Part of a small language model's weights: vocabulary 15185.
MLP neurons of a small language model. Each row is named by its layer, matrix (up: input weights) and neuron, and shows model dimensions 0-127. Each number is 500 + 25 x the weight over its row's rms, rounded and kept within 0 to 999. Numbers have three digits each.
A block is one neuron, or neurons of one layer that tend to fire together. After each block is what it responds to, as a language model described it from the Wikipedia text at the highest values.

L4.up78:506470495476508514517520475502506491514522520515493490538507477513518555508473504518497532529493547492479460522468510510501484541457497484524513478466504471472477475511498540476504525523549508536524547516473556499494471501535508530541500452514525439550519533479526457490503488499443479476500498496506493523462466514516481489556493494479477513557485478503484471480540504480467515526529
L4.up178:481499495478469473462452526540525489540554532454511512498537480516509488528502470482511573480486516506500493550500496511498524488472487516516521506431506486483488490500505531485499479523513501449487508521539518469504510500488508513516482486508517544508492512491443467495532486500537544479486505495490513530467492502466509507458508496533533475438526484470527459471497513465481512531504
L4.up271:512476504464530510482510523499515462513477519478497483493544504527496515539531455508541489504475510490529491495534509527506492486500551463491518517447485533487521522485473529437478518526479512478578505504520533441507461511525470491524520454527503505508488521444548499455479480493483548490513495489514496540474466504483507540576475508521514510507506508489495484462516490519484482512514
L4.up506:516512496486498468485509488497515532459478538498492479541531493512516514569529468524488524491477520521450452496495474529509525498474525500496491515469485521507477456500487514486507508489457487480497537522535503485517449509501487536471472488486503478495463567506484516500527513514515527516426529455497476552532494498485478487509501514538499502463510474550519494470518550551493517496539
L4.up527:502462464532531509487471509458523546477490509513474551474494476540499523517497469495532505486501496476499440524486473532481519499519524498485476497463504515463524476514465533469491521478477487512503520509533540512489462508522498553541487488497496520515481484473516495485526469529492504482526486532556463487541545467527522476488440482511471555480492536493534489492491496481502484499474
L4.up751:489527528504499520457482524522489509449506543489493539498515482550511507516537517483510434447489492522518480502532492542489493492516518520517479504479495485534505483453472536460486539476473498483514468526491530532502497528512455519480516489473503572480473488513483491479492501468487503452556516488515488554493485536537485527519477466537460483488536470488528526516531477469478507525525
L4.up772:472477505491467520495568533536520516506512518507494459456521465523494471564507493559461505461442522453457514520523532475514500462492520486485480519504505517458474454452489509469511501515487515534522480542543509535497526488459532494555505480510491549479488538503511474499487512477485469449515536501522497503508496504517471494494527486504470490482465471530500499507531536510479483532541
L4.up996:514511505459481525520456541484521518469459509469476498512519472527511503540523482510506522483466491478531466534518533569496448510540548508481486471438490535487481478532488512485478534448508478455519462509544506486518507532550522482483506513521495501482518489528461496455486465483533524506501498517458448535506517496514501466485480541528508560495507532479570514453507527493456457489517
Description: First word of a new sentence or clause, usually after a period, comma or parenthesis, such as this, there, However, Because, at.

L4.up187:479479509466456564523509515466468505486468523455473502539503477494510502530510528478493475502499485525551506484500471496518540500496490505531543512468506539559598486514485526508508472526482500518521508500490486494502496490498510543465502512468482511554471476493469503509520531515504493501500504508495519483489498490494494514494525494504481538519469500531476434439495528502489525522477
L4.up351:489513483516505529512547538470527514496518522493488505434523486488527518470458501497551546481502542501561477490536513488518509491492498530500490485564500498462540524492551480516508462549558471488480496477497538499466490481504532466487530503473494505497492477504490464500460492523478511510504486533482502497514537482423489492476482511520465501462483546516483480450479504509518459505493
L4.up393:509461459493480478493470548478487519536508518502472513479535494540454506482506486488479478470448504515460482467549441474473527487544512537537476516542496498461508493489507517540520528486518521528535490493502498502489491505454528510515483521494505474516524476536507489491523495511501516499484515531542469489510524488500484508535498577523531512482454510500473491499495500537489486533478
L4.up522:498466460498458504518449514492494518493488518489473503491479525512526516453471533469452520494503498562489503518523503438493559511536513533512521479529493492494507499517516477470498503464547526489512499516455530513476481516504489483523453512487519521530468465506462548476505452542510489466471528532517499508532504492482493451508540498527508534471516522479484478469502534531524553482515
L4.up602:466501501464506483459492524490482527493526561488485472493484519459484518534502564469510547475423506487520497508504427496468526480510497465479487516498507525507535504464536508514515496515443543479538496508532479488491482519503512479526479469510491484547561473474487505507530518504514517520493520500496450528470472461507521500461489539480503484489484527494463471499494491546530495518515
L4.up630:515454436511503494485495470475498478508485539481510495442532477528474512489511507478468549510481496501503509458501537488485470488495523569532517436530465495487446528524531502526503498516542453500501482447491459490510489511515489472542543514481481521488510549488506508508533496479479498527460482530507510531483515509483490525473499524472511491455510512510492507492497510518509515479477
L4.up859:499502463524492482483491509496502504480469541534459483468476494558494499494488528506513529523530516494558526488501490525515532494495480489516540533492513510521511507493488453522514532488527468519502503498513476509542517506504505507518500457484538483501435484489500467512493485507472459474463500464516500487517525478461532497538485479549530493478499519513489449523488509556502562495527
L4.up1002:494456532487503530474480540500478524448519539501523519512461493529495545472485499489527481458527471549548484505489470511449560518502537496497522523481519496493475503490522453519490482544503479520515507460497474533538494510496482514472512492505514487490497474491488496533507488510477484531447501507534537515479497478521468504525488549504504529479512492485459507481524487553478495556508
Description: Separators within or right after multi-digit numbers in data tables, mostly decimal points, as in 93.6, 24.4 (−11.9), 46.26 m, 165.21 g/mol; also score dashes like 5–8, cell bars, and thousands commas like 3,971.

L3.up132:519510494524505483514533544503466504481518487517525486471503437461509508495506552472461505519476495495502513473542482520523521503504517473499527507523475491458493474480536484508477540527529471509506466502476495479479549484527512514514522433497438493540480499498483520486452491536530484499516524485498536486520522488532521420478456479487520536470497510487481474476512532539512510498520
Description: Determiners opening a noun phrase: possessives (her, his, their, 's) and superlatives after "the" (most, first, one of the), e.g. "the most expensive", "calls her parents".

L3.up603:511475512485483494452569520490484510489487467503463500519522487487526472496494483504502526488488499507522525485558478509533539517519483557516481530486517496510469527505511460512500530507493533560513506503499503483505510507498520514483547519506455502478495484457485478527470479488467501503525496472460531528493513498479503520482499487501497503457532534553516504459483535496514488531537
Description: Tokens right before an expected figure, chiefly "population of" in census lines, thousands commas (13,000), line starts in scorer lists, also word-piece fragments.

L9.up84:518551490523510485524491516490474488536552474436518509523516462496525495532506513526503480475470491470473500510492470518526477539486486496483523494521503501515448492491516544523521486501496450506466526455487492518506523489454478487518540466492521458511499521507496483490512523534527485534489523483531513504502507498517505476455485514487475456538507472477484460495484461483522564527535
L9.up237:485456535519530507492503459465466484508506552544479523505525500486520521541558523539500530552502504510471501498515503503513505490480528525475544500516448535567453505530481506516468507530510476463472483503533489496471497481495500491477462524528504541537472478477478500521502503493516520522475481483493510495499498486492485524452516501523460495500529510484470449465441496504518517486557
L9.up253:481486514494480504509485508463505514487547473470501508491536460524516464515513507503554485479517548476488520498520480520521528500498463497515470522472464489518457481470525522432469519550474497477492527499477497548508504530514493474501514510513488487508484519456510519496524489564506509502474489529502467529488545486462458496501489522492506464495460516508490504508514518460494495556513
L9.up301:512536482538505523462500477484490465466492475467502522444512501506541494536525452573513527485487518471500516503491495510487578470472487511515507477459525486480474507469460520499486503472532541469483522508514478482474492526483501527521462523490506564540503485548484482511490520484515484539519462447468461503508475496493515487491499484509526527547474526508551470496471461464482557517507
L9.up355:502509504505547496516487490493467493474512467535468484471516482548492469498460457516523488520495550483487506479478566485478572462465501523516534496481518476505513517500466518496472512515476575492487518467503508524499493536472491485526492491499547501533510482520500470486527511562507495513491511462448492536496491506499499469495513542487509480562501501476497526508449498508523529509541
L9.up364:508510525498507532504520494482482473445473500499490505500474490486514541473508475488480498522501515471465492434533524521500485457444499541488495471524528516484444462480460511476547452519501518539493500547485503499481547519505501520502510501513495521518467500549490465555514506523498522505501499483459468536480476506495500507519515514529506530506523527489484479484491464512537488543513
L9.up466:473487486482496492510504505463491480517495515488476533529492495519510536529481470483506523460527487481511484468484476516518475472469472478504522481487564500472491472495495491562504498485488465452496528494474513483508503506503555514465492482509451492486510481508495530502573542464480521539563485455558499510470496526516501524538487491511500499480463550529470490531474516485502520514523
L9.up956:511486481480502515525493503459491476506515528532549534472513429491535491509474491521502519492473546439456514481569507508488500461451511536439541458505529497516515458492493499489472533487523516476534534472476486472461492538505508477484520495499489479542516531503474492519526505500507522512544489456511513559529489469483483519474495484480515499487501513486500517514484474483513527530522
Description: Determiners and quantifiers opening a noun phrase, often after have, with, or an opening quote, such as no, several, his.

L9.up119:505484470506504504489497487475502510544511503502493519512517513496503527515519572499515491478480456493494497502479506479513556564484504493524510450471502583515562512482512486524483502485467487511472547452497468521542542448494499498527534524465578490472520525500509481492506495496475470523554507501525490450472487466505488452480496524502521526497509503553453507505481492526559539487494
L9.up153:542492501518509533473507508509538468518486519492502531488473521467479495532509556502473521476493529516485480510513504505450469509478471501504507484463505535512530535462474544522514477546506484516483560517456480480488481494511501468500511489472506513540488482496459499559541495518509473506526483526489472457487505448489496497525436474512441489463500489495479481516528518510505480454437
L9.up304:512478528497513465491552512505505459490471503516549483519512463446498490505514485497532516481503484532500528491518507486548520502527507554512503543473529522514492487453537516502452466469513485525516488477477497526513532551482508506499514509493466455548507505487486493536499486462480527541472498485465513481497553511475509473494547468474540501494490516473479497462528483470498494490432
L9.up326:530469490473482501493506541480503466514518508545558484475479518543535489505502516497495504455487518512505480504479516487526515509473504488494524535447504498501473478456511522542448454501517523521464518505518486510465526485502497490483554486462473488530510530472528488489507472470529478486533494494501482492513524525481484500461515498497555498503474473515489500463542503508529495477515
L9.up380:486423505512481548469515537471482481558505507451510484522485479502508480546520507501496499475537499524503510487510521544520494490507505519496503502478510530482527504472492497507492444472546482513488563443492466505508488508492487513554517443494504492529519514501450503506506474476550511474540510475503449476501443468488485512474462510472517456489466499522529514530484519518523496467504
L9.up389:496530507508479532474508468503492489478506501530481518506529478502488502539489489553544483500442499480544514512489521497515549489485505520542504530490547496549476549457507463467491494515482454510476537502473512470516486465502560494522516498493542472520500449527482511553539493501481532508510485489501482424492517510498487501507504474514459477482463531497471537450491510486472493484471
L9.up667:513477504511460497484530497494565505499494479491503553503536516485506462502521528490499509481491495460487515471479480479508493516519510495529534486473492504530526490477547536525500493462491507530555489501496471517458556475461522516488512478471502497502502478470503485505494511516503462529522498526468498457502525496512483506493498573496513493512530510522481504497489512469533491463471
L9.up1021:519461485545521525476505514509517483496480506471532512497528434434499508511513470509489452482483531497480519481506522482505518502483481516522524515470525490480490509493518508542504497517475495507523549520542497508493459529482514522489551492507504522527487511490532451471465504524550497499520491561515484492450479462492507501486488511505539497498533476496432543455536493477492515475469
Description: The comma inside large numbers in tables (vote counts, populations, as in 6,028 and 41,281), plus the first digit of years after "in" or a month, as in 2019.